Weights of a small GPT-style language model, trained from scratch on English Wikipedia.
Size: 6 heads of 64, MLP 2304 SwiGLU, vocabulary 21099, 90.9M parameters.
Architecture: RMSNorm before each block, rotary positions.
Training: a variant of Adam for these matrices, 845M tokens, 6444 steps.
MLP neurons of a small language model. Each row is named by its layer, matrix (down: output weights) and neuron, and shows model dimensions 336-431. Each number is 128 + 32 x the weight over its row's rms, rounded and kept within 0 to 255. A neuron's up and down rows have the sign that makes its largest values positive.
A block is one neuron, or neurons of one layer that tend to fire together. After each block is what it responds to, as a language model described it from the Wikipedia text at the highest values.

L2.down247 [119 144  49 111 103 123 124 120  86 128 122 118 137  90 154 150 131 144 123 165  50 115 119 137 125  96 114 119  68 174 169  84 131 142 138 101 150 130 104 122 108 150 130 104 167 121 104 173 146 112 160 122 169 149 119 126 123  85 115 133 107 151 181 171 103 103 168 145 132 152 111 148 108 101 136  80  85 166 147 140 139 104 127 185  96 195 121 146 141 132 122 162 139 140 125 152]
L2.down265 [ 90 199 126 130 126 142 135 162  84 146 190 169 106 181 147 131 103 165 163 109  88 111 157 130 138 110 128 132 120 111 116  61 110  90 130  99 142 103  69 123 159 124 124  84 106 144 118 134 182 129 131 131 143 161  96  81 105 110 157 115 195 179 101  65  84 108 136 191 139 159 149  85 112  89 130  70 205  79 135 141 142  36 113 142 140 200 146 146 127 174  78 153  86 170 101  69]
L2.down1230 [106 165 141 111 128 120 144 138 146 113 189 125 189  79 153 157 118  96 139 128  88 169 124 167 158 155 152 101 134 126 114 152 201  79 137 135 120 121  99 131 124 113 170 143 155 210  97 131 151  50 112 198 128 156 148 105 106 139 127 145 159 114  88 168 155 124 117 118 143 125 105 170 145 141  94 106 115  75 176 108 121 118 140 146  88 116 122 117 107 152 126  79 153 179 170  89]
L2.down1366 [159 104 113 113  79  95 151 116  41 131  99 128 112 130 187 171  91  69 146 129  93 148  55 106 134 131 161 130 124 141 144 118 173 118 133 101 139  89 105  90 129  80  50 108  95 106 106 124  87 103  90 171 156 154  92 125 144 112  81 116 100 148  99  93  66 116 171 124 184 121 221  88 158 104 137 112 140 127 123  99  74 104 111 106  84 152 101 181 108 163 154 146 113 135 161 155]
L2.down1545 [125  93 141 132 133 141 185  94 158 148 136 100 165 153 146 126 124 125  69 183 134 109 112 120 174 191 133 117 102 135 179 124 193 110 161 154 193 156 114 187 177 105 158  96  92  92  73 193 159 100 119 168 189 187 130 121  84 142 158 102 109 146 168 130 101 119 108 101  95 143 126  90 124  98 141 124 162  67 189 142 116 112 154 155 167 167  98 103 125 215  97 151 118 148 145  99]
L2.down1713 [118 108 127 151  94 111 148 146 162 134 193  80 122  65 161 135 162 119 145 217 166 115  60 143 120 166  68  77 127 147  92 127 153 164 149 102 125  88 124 154 189 123 167 105  93 151  21 171 100 108 145 116 187 176  95 123 127  97  69 134 155 124 159 160 126 130 132 199 112 148 139 176 119  96 157 140 149 100  97 131 152  73 166 188 170 145 145  59  85 113 101 136 194  99 136 135]
L2.down1820 [151  93 127 129 148 132 148 132 154 200  99 172 137  77  80 196 108 129 139 117 173  95 126 111 173 100 137 134 114 120  93 123 129 113  74 212 117 158 191 141 106  93 136 103 105 106  94 130  99 132 135 138 117 135 133  87  89 135 177  69 148 141  69 117  84 165 118 214 123 135  97 115 171 219 156 142 151 163 132 133 110 102 152 138 135 142  96 165 107 160  54 128 160 118 130 170]
L2.down1919 [126 165 114 134 126 159 146 100 106 175 126  98 161 117 138  68 104 178 142 144 187 129 110 127  99 109 145 125 119  82 111  88  76 154 110 145  83 158 160 173 121 106  96 152  69 161 139  69 128 135 160 125 117 175 182 139 126 122 163 141 151 151 126 119 142 175 119 228  92 127  90 173 131 176 168 178 106  98  85 168 114  65 187 169 167 181 111  94  59 149  81 133  40 129  65 141]
Description: Light main verbs. Main verbs, especially forms of take, right after a sentence's subject, as in "the walk took", "took over", "take place", "put in prison", "moved to". Weaker hits on table pipes and numbers.

L2.down441 [136 172  64 104 128 180 121 146  88 164 129 123 155  81 134 149 108 165 113 177 125 119  70 146 125  99 154 160 130 161 125  63 144 124 119 104 174 132  80 148  86  96  88  99 134 146  49 159 132 126 113 150 107  89 138 155 120  63 169 129 117 118 167 104 113 159 115 143 136  93 146  87  88 194 150 119 100  53  95 112  95 111 146 110 121 166  99 166 163 157  83  80  91 180 133 180]
L2.down651 [145 123  58  36 169  83 144 141 144 140  91  60 140 140 117  72 105 130 162 164 122 126 173 110  90 156 106 121 165 136  93 166 120 153 121 114 107 157 141 114 117 118 161 188 148 140 116 156 115 135 187 158 151 128 103 135 143 130 127 151 102 108 119 146  91  84 144 146  86 131  97 170 157  98 177 184  95 112 156 116 156 126 107 164 182 166 167 140 134 146 201 145 101 145 170 131]
L2.down699 [118 136  87 108  64 165 112  93 154  94  83 117 106  86 111 170 184 108 121 127 102 136 107 121 113 103 108 126 123 103 107 118 122 135  98 183 104 116 159  90 134 100  52 131 120 171 133 160  88 146 138  86 157 114 116 156  93 129 127  84  98 114 130  81 184 126 107  60 173 147 115 101 190 161 174 146 135 197  73 127 161  90 134 124 197 129 117 139  94 121 109 136 111 115 148  94]
L2.down886 [180 112 163 124 129  90  72 113 107 104  91 116 119  70  87 149 155 148 106 119 157 168 125  71 141 108 133 133 148 114  98 106  84 125 140 139 123 121  74  98 154 114 181 132 153 139 101  92 150  96 160 101 151 141 110 152 121 112 103 148 125 133  96 132 198 127  91  95 156  83 158 119  94  56  93 162 162 106 147 139 133 120 157 206  79  88 137  71 133 132  75 107  91  62 149  54]
L2.down955 [165 138 138 129 114  95 194 172 125 115 116 114 166 123 143 170  85 118 147  74 130 148 153  87 163 132  53 154 109 170  88 138 101 118 131 151 164 156  90 100 167  74 134 118 122 125 103 165  99 121 120 162 137 117 180 118  88 138  99 131 114  79 104 105 134 131 215 150 218  97 179 105 125 164 111 137 131  91  91 130 102  94 127 120 112 135 112 107 106 129 108  60 131 134 115  46]
L2.down1139 [138 110 178 166 126 155 200 180 170 114  98 106 133 100 177  97 103 126  98 127 137 140  43 112 212  94 172 119 160 121  93 110  94  97 141 116 163 145 148  53  96 139  85 217 142 158  90  38 186 154 152 102 103 104 159 166  99 157 115 157 115 173 144 127 155 115  92  91  97  79  97 137 133  68 176 137 124 136 124  92  38 126 110 205 157  99 101 107 129 169 169 120 108 123 127  53]
L2.down1403 [136 121 136  63  96  80 139 121 137 142 104 155 132 109 115  96  95 118  92 152 132  64 180  95 137 110 163 146 162 123  85 192 108  45 124  80 174 101 116  75  78 154 134  85 101  91 121 156 123 151  73  55 146 176 154 113  99 118 145  83  71 166 112 164 125 156 153 171 111 104 127 156 147 160 175 124 162 134  93 108 139  56  77 152 189 163 119 148 120 131 157 142 113 132 177  86]
L2.down1624 [109 151  93 115 172  68 134  77  97 152 139 121 123 139 136 133 139 129 102  91  84 144 133 155 120 107 126 133 155 140 137 148 114  98 134 165  92 152 164 134 105  71 141 123 148 142  99 182  92 154 145 109 130 199 140  76  96 173 127 161  87 110 200 163 100  82 128  43 193 172  97 166 121 133 105 120 130 135 144 192 192 107 105  98 111 113 133  68  94 115  91  98 128 113 100  89]
Description: Election headers, offices, years. Colons in election section headers and the final digits of years, plus of/for after offices or seats, as in election: Leederville, 199-9, Ministry of.

L5.down1487 [150 126 111 113 122 158 149  95 166 191 117 184 118 110  87 103 116 143 154 140  90 162 108 104  77 164 125 134 136 177 103 110 154 121 122 164  83 124  96 201 158 140  99  74 148 114 129 168 137 160 132 176 177 105  64 175 151  90 142 147 161  90 121 168 139 111 111 119 165 114 169 181 130 149 120 113 159 155 115 121 104 143 111 152 130 132 107  70 156 154 126 112 141 156 148 121]
Description: Table digits and mid-word pieces. Digits inside numbers and pipe cell separators in tables and statistics, such as 80,000 or 0.67, plus mid-word pieces like sched-ul-ing and B-ul-ldozer.

L4.down465 [119 117 110 139 118 154 115  69 110  99  91 111 146 126 115 148 152 128 116 161 114 100  84 140 102 156 105  74 152 133 129 100  94 177 166 160  73 129  91 147 127 118  73 131 123 115 143 153 135 107 144 159 119 179  85 131 124  97 194  70  79 106 137 181 178 108 103  73 118 148 177 138 179 148 126 136  80 193 215 138  80 139 117 126 111 162  68 135 174 105  90 142 145  84 152  87]
L4.down660 [126 163 172 144 130  99 172 136  57 173 126 179 142 155 103 187 134  96 136 151 141  76 137  75 105 123 121 168 182 166 132 151 162 117 146  93 147 123 152 161 103 113  90 147 148  94 101 136 107  44 126 105  99 163 113  54 174 131  86 123 145 134  59 126 180 103 154 123 140 130 192 108  40 148 138 156 124  89 101 190 134 107  61 155 166 149 119 156 134 182 172 156 188 154  57 119]
L4.down808 [ 93 122 134 130 170 130 132 134 127 124 138 128 156 144 128 117 115 118 144 130 141 141  92 155 163 172 155  71 103 129 160 134 186 174  97 156 110 107 144 119 123 161 124 155 170 128 128 114 178  76  77 108 155 141 154 156 175 131 130 161 192  84  98 130 118 130 154  91 124 118 114 125 111 176 168 227 113 100 159  76 209 141  78 121 155 139  85  87 159 147 121 146 148 218  83 149]
L4.down912 [139  82 132 143  88 158 139 172 146 121 152 106 159 178 132 127 113  80 106 138 153 185 150 102 156 165 141 127  87 133 141 136 193  98  95 123 113 121 134 135 104 134 108 166 141 103 143 104 146 126 180 123 134  58  95 136  82 127 192 138 201  69 151 135  89 164 118  98 138 133 115 116 129 169 165 138 101 140 113 119 158 106 112 124 161 152 154 109 128 101 138 140 130 127 147 156]
L4.down1316 [ 66 117 168  94 130  98 125 113 100  94 203 114  90  68  72 143 123 110  83 105 110 128 119 165  79 101 113 134 101 114 123 134  53  98 162 119 110  58  91 147 118 116  65 147 103  86 116  92  96 146 136 110 155 155 137 162 122  82 118  98 116 168 136 152  89 127 152  65 136 146  95  66 131  95 117 131 134 149 126 135 146 140 133 158 124 135 135  77 134 129 116  73 193  98 160  46]
L4.down1441 [123  79 167  63  96 144 141 153 158 110 140  57 119 129 158 132 130 118 130 130 147 149 104 106 148 238 119  84 156 120 114 123 132 135 138 140 136 122  96  97 136  99  63 175  99  87 187 138 140 134 147 142  79 190  90 145  98 124 169  85 157 119 133 208  81 148 101 138 116 147  90  90 101 142 143  95  94 126  92 110 109 121  93 135 105  46 113  93 177 107 130  95  93 102 144 161]
L4.down1818 [149 115 103 138 148 118  85 122 126 173  89 123 112  83 125 154 147 126  51 157 145  68 109 122 131 120 117 102 105  89 127  76 146 156 142 102 110 114 128  93 147 143 156 106 110  47 126 108  94 117 156 158 127 169 165 131 137 119 190  93 136 158 111 134  93 158 113 155 109 157  84  99 103 117 115 131 124 156 108 137 181 137 153 129 151 104 120 171 124  98  73 138  91  98 139 110]
L4.down2177 [118 121  86 104 123 121 110 146 163 133 110 114 160 201  64 112 133 155 137 120 124  92 154 144 126 107 118 118 113  64 183 168 109  51 105 115 128 125  89 106  76 132 209 123 144 126 162 112 118 152 104 122 183  85 204 103 159 129 116 126 105 131 179  81 102  91 131 111 151  86  79 100 129 114  47 158 135  95 102 117  97 104 169 175 131 145 134 153 151  96 115 142 132 151 122 146]
Description: Table cell contents. Tokens inside Wikipedia markdown table rows, mostly numbers, separators and empty cells in sports stats and election tables, e.g. 49,200, 36–34, 14.96%.

L5.down667 [152 169 119 129  90 195 102 130 111  97 132 122  64 182 136 133 175 167 133 111 124 110 126 184  95  78 132 158 116 131  91  86 129 137 111  92 126 116 146  75 117  70  69  92 179 130  64 108 129 118 162  77 135 117 115  65  77 129 132 111 127 191 178 116 145 151 165 124 112  80  82  33 142 138 124 114 165 147 145 182 147 116 142 164  98 147 157 110 157 104 129 113 100 150 143 121]
Description: Role-noun "of" in biographies. Mostly "of" (sometimes "in" or "for") right after a person's role or title in biographies, such as founder of, author of, chief of; more weakly, verbs and name pieces in those sentences.

L2.down598 [163 125  96 145 130 101 142 111 124 110 158 104 133 109 123 194  86 130 139 142 100 102 173  80 145 148 127 163 178 185  71 106 155 124 109 113 167 121 130 128 113 117 138 127  93  96 105 154 109  94  73 104 139 166 150 105 111  90  91 111 164 119 147 182 152 147  94  52 172 156 142 134  99 107 141  91 114  38  59 159  18  73 145 131 140 208 144  99 107 145 146 127 116 107 123  85]
L2.down826 [104 133 144 178 166  91 208 113 108  83 118 134  88 176 117 118 129 155  91  74 213 184 173 100 159 116 181 135 149 100 104 155  98 124 136 113  98 139 155 182 143  95 164 148 179 194 102  89 124 163  95 121 136 201  91 112 140 107 127 107 114 103 105 108  95 221 134  64 178 111 168 112 160 155 146 149 131  87 150 146 131 198 154 103  87  78  62 133 110 107 165  98 148 135 134 104]
L2.down1108 [131  95 143 153 139 115 146 134 107 121 129 189  76 118  88  61  50 139 151 108 148 122 101 136 145  89 108 150 116 131 156 157 141 127  95 183  95  99 187 107 160 148 126 122 162  66 168 182 153 128 109 111  82  65 113 154 101 185 116 175 136  82 123  76 143 145 127 177 130 148 116 115 117 149 124 155 108  70  54 130 193 135 122 125 157 138 116  65  61 125 163 123 160 126 164 111]
L2.down1568 [128 105 115  62  93 167 152 130 107 128 106 167 159 177  94 169 108 160 159 100  99 115 183 116 117  92 118 176 103 115 171 109 149 137  96 111 107 119 136 203 162 139 183  75 112 142  65 138 120 207  89 178 126 165 140 126 111 122 105 149 124 112  79 126  96 122 108 188 141  92 137 217 150 156 173 100  91 158 187 162  80 119 141 107 131 116 129 131 114 140 156  98 113 132 125 169]
L2.down1696 [108  97 112 116 109 113 170  80 110  98 153 167 125 153 133 121 103 123 147  96 125 127 113 145 122 106 163 129 126 116 202 130 135 115  91 121  98 105 154 109 146 125 125 114 157 103 108 167 160 103 115 109 109 140 136 126 210 131 116 172 127 120 172 125  51 128 145  56 181 128 156 125  49 218 143 160 148 116 170 160 173 198 100  91 143 108 182 169 152 145 193 154 112 126 144 106]
L2.down1729 [117 163 128 105 163 104 160 102 185 158 141 148 166  86 141 154  69 149 105 131 180  49 173 201 108 113 156  92  81 136 133 107 152 185 161 128  96 171 163 145 129 144 147 126 147  52  80 152 129 121 131  46 140 122  88 154  95 101 129 122  98 200  95 147 117 179 172 110 126 185 163 168 133 144 113 149 118 165 132 184 117 158 111 120 154 129 131 160  65 225 138 122 113 156 141 158]
L2.down1918 [138 144 124 168 140 124  89 132  83 127 186 134  97 133 118 113 171 110  91 114 165 124 122  82 132 161 163  82 121 142 135  69  41 142 132 133 102 194 148  78  94 126  99 107 149 189  92 110 120 120  72 154 126 168 173 194 147 203 173 131 173 117 107 131 149 147 171 114 119  78 114 178 117 115 169  99 118 148 153 166 163 131 103 126 112 175 125 110  93  94 174 127 175 120  94 100]
L2.down2236 [132  96 113 141 150 171 128 154 128  89 150 120 120  97  34 156 110  90 109 118 163 145 141 142 161 166 170 102 110 202 161 112 146 138 134 124 135 174 136 110 110 116 131 151 186 171 139  82 201  83 115 136 117 120 123 139 159 128 108 166  90  40 125 139 143 113  56  97 136 127 129 131 167 153  83 169  99  94  84  95 156 213  80 123  82  70  89 110 176  64 152 114 144 137 119 161]
Description: Table cells after numbers. The space or pipe that starts a later numeric cell in Wikipedia stats tables, usually just after a number, as in "| 3568 | 144", "24,077 | 20.29", "W 31–14 | 15,759 |".

L2.down277 [161 128 147 124 175 152 111  96 113 118  99 187  95 112 192 107  79 163 126 132 127 166  68  98 143 141 108 143 143  83 130 100 195 154 149  97 147 157 168 130 113 153  93 128 184 129 164 115 175 131 137 212 142 112  93 111 167 160 126 118 108 136 143 105 120 152  96   0 110 142 132 128  90 127 188 108 139 139 119 138 173 113 135 138 126 123  95 130 115 125 133 139  91 124 149 143]
L2.down478 [136 131 132 186  75 167 160 151 103 131  85 232 126 101 115 176 109  81 173 139  94 100 137 170 130 155 125 133  85 132  83 150 125 126  98 168  70  96 120 130 126  97 150  48 114 149 162 134 192 117  72 163 141 150 104 173 167 127 129 148  75 104  52 163 141  98 206 206 155 109 145 124 101 141 138 144 180 123 120  91 113 100  57 101  90 172 124 135 131 175 152 117 137 172 108 152]
L2.down849 [177 151  99 136 178 185  96 136  94 127  66 113 110  83 149 235 150 110  41  93 160  75 164 149 123 142 122  78 129 168 152  91 211  90 142 118 165 168 154 128 104  95 105 135 133 180  88 183 124 138 129 166 107 143  92 160 154 129 155 122  54 123 165 154 103 117  91  39  72 136 130 127 158 133 131 207 147 134  94 144 109 101  99 104 135  68 113 139  95 191 104 176 117 141 124 104]
L2.down1128 [143 104  59 172 156 137 121 154  89 129  90  97  60 117 107 143 117  93 163  92 167 121 151 147 119 166 116 114 128 128 119 161 126 192 147 120  77  30 114  97 117 131 114 115 109 202 133  88 121 125 121 116 135 109 127 142  83 109 130  70 161  85 115 105 123 148 144  63  61 142 102 111  98 179 150 129  45 189 107 150 121  36 153 126 102 120 148  90 135 132  75 103  99 146  88 177]
L2.down1479 [144 119  46 130 109  81 147 100  81 120 156 123 153  73 108 158 121 128 133 120 147 104 178  91 111  82  99 151 137 102 152 194  50 134 159  71 107 107 125 126 130 165 185 157 113 109 103 151 123 142 125 136 167 163 171 173 140 170  82 131 105  95 130 159 159 153 108  12  95 174 135 154 208  98 123 183  91 111 183 116  34 138  78  77 140 159 116 125  93 115 178 122  93  98 143  84]
L2.down1581 [109 168 142 126 108 156 101 103 172 163 178 104 200  81 122 116 108 100 165 142 106 107  85 161 170 188 120 140 157 110 154 116 138 185  89 117  61 131 134 149 110  91 172 160 144 178 127 139 112  71 163 135 103 126 108 107 134 142 138 122 130 107 152 125  76 157 124 138 107 175 157 100 122 147 191 133 117 136 177  95  93 163  79 130 122 143 170 102 122  64  91 103 157 137 115  97]
L2.down1835 [ 84  93 153 116 106 122  81  98  78 124 127 119 114 122  89 153  80  93  99 137 111 155 129 164 124 153 160  75 169 114 133 172 168 182 126 140 113  67  93 103 135  72  63 154 165 167 133 119 144  93 132 132 111 130 152 167 145 129 125  99 132 131 112 136  96 166 154  95  92 119 170 114 134 128 177 187  60 140 141 141  81 117 121 145  92 121 160 111 133 156  62 148 136 143  62 156]
L2.down2298 [137 100 111 135 154 131 149 115  89 150 116  94  93 117 150 115 101 122 103 109 120 152  78 133  72  87 153 112 169 101 121 171 151 180 116 153 150 106 125 106 157 124  79 144  87 145 101 142 141 180 126 125  87 138 103  69  74 125 130 125 142 104  89 131  94 149 147  96 133 130 120 128 115 141 126  83 157 144 120 169 182 134 160  90  83 164 171 124 197 145 115  78  97 152  96  75]
Description: Years and line-end breaks. Fires on two things: digits inside years or chart numbers in tables and dates (20-0-4, 201-1, Hot 1-0-0), and the line break after short lines such as description taglines, captions and list entries.

L4.down22 [162 108 108 174 118 147 143 129 127 141 157  91 176 136 113 165  97  95 131 132 121 113  98 174 135 106 135  91 134 120  55 143  96 137 140 167  85 138 108 106 108 127 111 101 135 166 120 121  80 157 168 185  43 111 139 163 149  90 128 128 147 111 172 142 135  95  90  86  77 153 115 140 129 108 137 116 135 149  97  69 136 142 103 112 103 136 100 141  95 119 181 122 128 149 124 108]
L4.down519 [138 157 126 201 106 150 168  74 117 108 159  43 148  46 112 187  91 133 126 152 141 134 111 106 106  90 133 149 164 113 118 125 137 108  61 186 137 143 110 147 114 173  83 117 128  97 198 113 105 164  44 101 119 130 151 148 123 100 137 144 109 132 121 137 150  86 122 122 138 112 122 130 136 135 149 153 156 166 130 118 122 146 104 132 124 109 147 158 117  66 190 123 135 131 144 154]
L4.down543 [124 147 168 170 111  91 101 119 131  93 134 138 100 120 122  80 152 152 164 185 224 103 176  81 129 129 117 179 154 134  72 161 224 106 162 144  96 105 129 185 151 152 140 142 182 105 192  58 118  97 120 114 164 167 163 159 187 134 140 102 136 165  96 141 150 165 106 144 131 142 121  63 135 108 186 163 118 141 100 102 122 107 125 114 139 141  51 133 147 149 108 136 134 148 168 127]
L4.down826 [166 122 169  99 186 110 167 111 108 107  93  92 128 136 112 169 147 135 110 128 115 109 118 141 116 149 124 149 122 157 155 163 135  54 125 135 139 145  94  81 165  95 168 109 143  54 187 149 169  99 169 137  78 146  79 187 165  57 159 114 105 164 128 186 151 110  88  44 141 148 133 131  90 199  95  90 112 131 171 176 136 155  54 127 122 103 137 101 137 104 120 150 130 155  88 142]
L4.down1113 [114 105 119 119 134 135 166 112 155  93 150 127 158  98 103 123 102 100 131 132 191 157 135 169 146  65  99 138 117 106 104 116 231 100 144 142 129 126 158 126 118 148 156 120 151 146 138  69  95 165 147  69 125  92 123 186 174  86 124 131 132 157  83  72  95 111 114 139 148 147 180  89 129 148 155 146 143  69  70 128 171 155 182 181 136 150 122 138 118 135  91  83 134 147 134 123]
L4.down1144 [131 121 178  85 148 185  54 169 147 106 131 133 146 137 146  86  62 176 111 113 108 127 153 122 142 113 104 135 159 106 128 200  97 129 155 145 132 134 169 117 139  90 114 127 109 159  98 142  74 137 143 119 147  98 157 131 106  97  76 102 168 111 178 135 137  90  70  76  79 168  74 141 104  99 148  96  84  75  79  94 176 165 180  84  95 138 119 103 119 123 127 110 122 132 148 161]
L4.down1732 [106 184  76  78 170 112 161 156 125  89 160 121 149 142 101 163 149 164 155  13 139 136 125 128 144  80 158 196 159  86 180 202  58  81 140 145 143 126 117 116 179  95 165 166 106 129 139 163 131 116 143 129 119 117  76 117 139 156 125 108 106 182 108 123 169 100 122  88 107 135 128 129 156 155  90  50 126 137 154 152 169 144 101 125 162 116  65 154  81  83 178  87  81 107  97 123]
L4.down2132 [136 160 164  42  65 144 126 104  91 152  93 121 186 111 126 135 121 202 117 110 175 148 115 108 172  52  64 112  74 138 105 129 102  95 132 140 135 113 148  98 108 135  98  80 116 135 201 115 105 122 184 114 129 102  67 123  70 124 131 164 114 110 129 113 141 137 153 235  88  90  96 147 150 162 118 158 170 184 154 135 117 105 160  34 140 165 159  62  74 140 107  73 179 122  68 126]
Description: Year final digit. The last digit of four-digit years in dates, tables and headings, such as 201'5', 194'9', 198'0' in 13 April 1980.

L5.down156 [134 133 111 150 115  85 148 156 151  65 124 133 120  85 167 120  87 174 116 149 148 189 111 122  89  73 160 158 126 115 178 130  78 149  90 117 169 126 127 131 155 167 120  99 125 133  85 139 109 154 124 134  97 207 128 145 107 119 128  93 111 133 139  82 147 141 162  60 111 149 127 160 160 107 145 156 182 133 125  62 158  77 137 118 150 130 129 125 156 196 142 113 116 119  46 101]
Description: Year final digit. Fires on the last digit of a four-digit year, mostly in full dates like "June 26, 2017", "April 2019", "in 1979"; occasionally on time words like "evening".

L4.down65 [142 123 115 117  87 128 122 106 194 118 158 143 152 147 148 123 106  96  99 128 151  69  89 129 115 173 120 143 220 149 159 183 134 133 114 135 118 157 138 102 167 181 143  75 129 110  77 106 147 114 106 134 136 175  71 135 111 165 140 106  99  97 118 185 142 102  41 151 119 177 112 116 118 174 162 194 174 114 104 111 121 139 139 109 118 202  78 121 125  96 105 131 120 123  95 216]
L4.down260 [ 67 151 149 121 117 114  87  96 142 114 160 119 125  90  63 130 135 161  68 108 119 155 166 142 152  94 191 149 153 153 123 102 207 122 193 141 136 183 187 118 196  88 131  93  86 168 168 174 129 127 101 107 136 120 137 108  89  70  93 133 126 105 150 110 175 140 120 136 139  82 120 187 179 112 157 147 227 109 139  71 125 184 117 165 132 164 132  93  99 129 115 108 101  60 174  90]
L4.down1011 [ 92  98 128 159 100 157 106 124 118 130 108 200 154 154 116  96 117  92 101 104 133 113 115 127 103 146 129 105 130 175  92  97 125 115 113 141 197 112 132 123 115 108 172  98  95 109 128 150 115 123 104 168 117 146 181 148 171  68 126 132  87 148 112 100 120 144  92 134 153 192 147 140 151 107 162 140 112 123  92 119 122 139 164 136 144 193 133  86 145 103 132 153 147 101  57 207]
L4.down1013 [ 93 126 177 137  82 176  44 121 142  80  88 132 111 108 106 153 141 132 169  99 187 130  71 135 159 198 151  94 154 149 133 121 108 148 124 144 136  93  72 107 101 125 110 134  77  95 138 127 113  93 143 129 152 138 129 175 175  95 130 147 101 110 126 162 103 115  95  69 104 143 111 143 116 132 153 157 132 137 107 134 175 111 102 123  82 205  84  94 113 179 126  98 200  94 104 120]
L4.down1403 [131 175 108  74 100 157 128 101 127 104 122 104 143 107  95 144 173 118 127 120 115 107 114 123 100 178 126 125 144 172 104 131  95 144 114 111 111 145 202 113 172 146 122  50 118 124 100  93  96 136 130 124 137 178 124 133 142 125 112 109  93 104 162 161 125 135  92 160 197 187 117  81 176 111  64 130  68 116  86  77 139 169 117  95 137 149  99 120 160  90 118  98 106 114 128 112]
L4.down1485 [157 170 130 147 169 103 113 210 158 127  86 129 114 104 159  99 163 121 140 115 143 194 140 177 149 103 138 153 125 150 145  90 120 128 115 120 143  46 121 138 136 106 117 123  98 170  60 106 119 105 117  99 152 166 166 108 142 131 114 182 142 117  89 148 126 180 148  81 127 118 111 111 106 124 123 154 170 143 132 115 135 189 179 142  74 165 118 173 100 125  99 138 186 143 134 108]
L4.down1713 [ 86 147 117 182  81 124 149 114 127 151 142 141 179 139 157  94 141 123 122 116 117 150 149 131 110 146 147 142 169 137 105 142 145 118  95 102 125  98 105 126 131 142 177  74 107 124 161 148 121 114 106 149 145 199 126 142 188 132 135  85 101 130  89 148  96 101 152  66 125  87 176 145 142 150  82 166 119 108  77  68  63 174 150 142 111 189 119 153 109  85 126 158 154 125 105 133]
L4.down2059 [178 180 164  97 151 135  91 169 131 149 196 130 164  75  95 106  86  84 137 144  90 105  99 162 136 118  78 106 154 120 150 161 120 117 162 125 119 102 133 168 154  91 106 100 126 125 111 109  98 140 138 177 113 136 182  95 166 124 141  89 132 156 100 162  98 160  81  88 147 101 130 174  99 166 109 130 139 126 119 149 146 174 146 110 116  92  73 134 105  93 179 119 159 129 131 101]
Description: Ending of time phrases. Last token of a time expression that usually opens a sentence, such as "The next day", "later that year", "In 1916", "On 2 July", or the comma in "November 11,".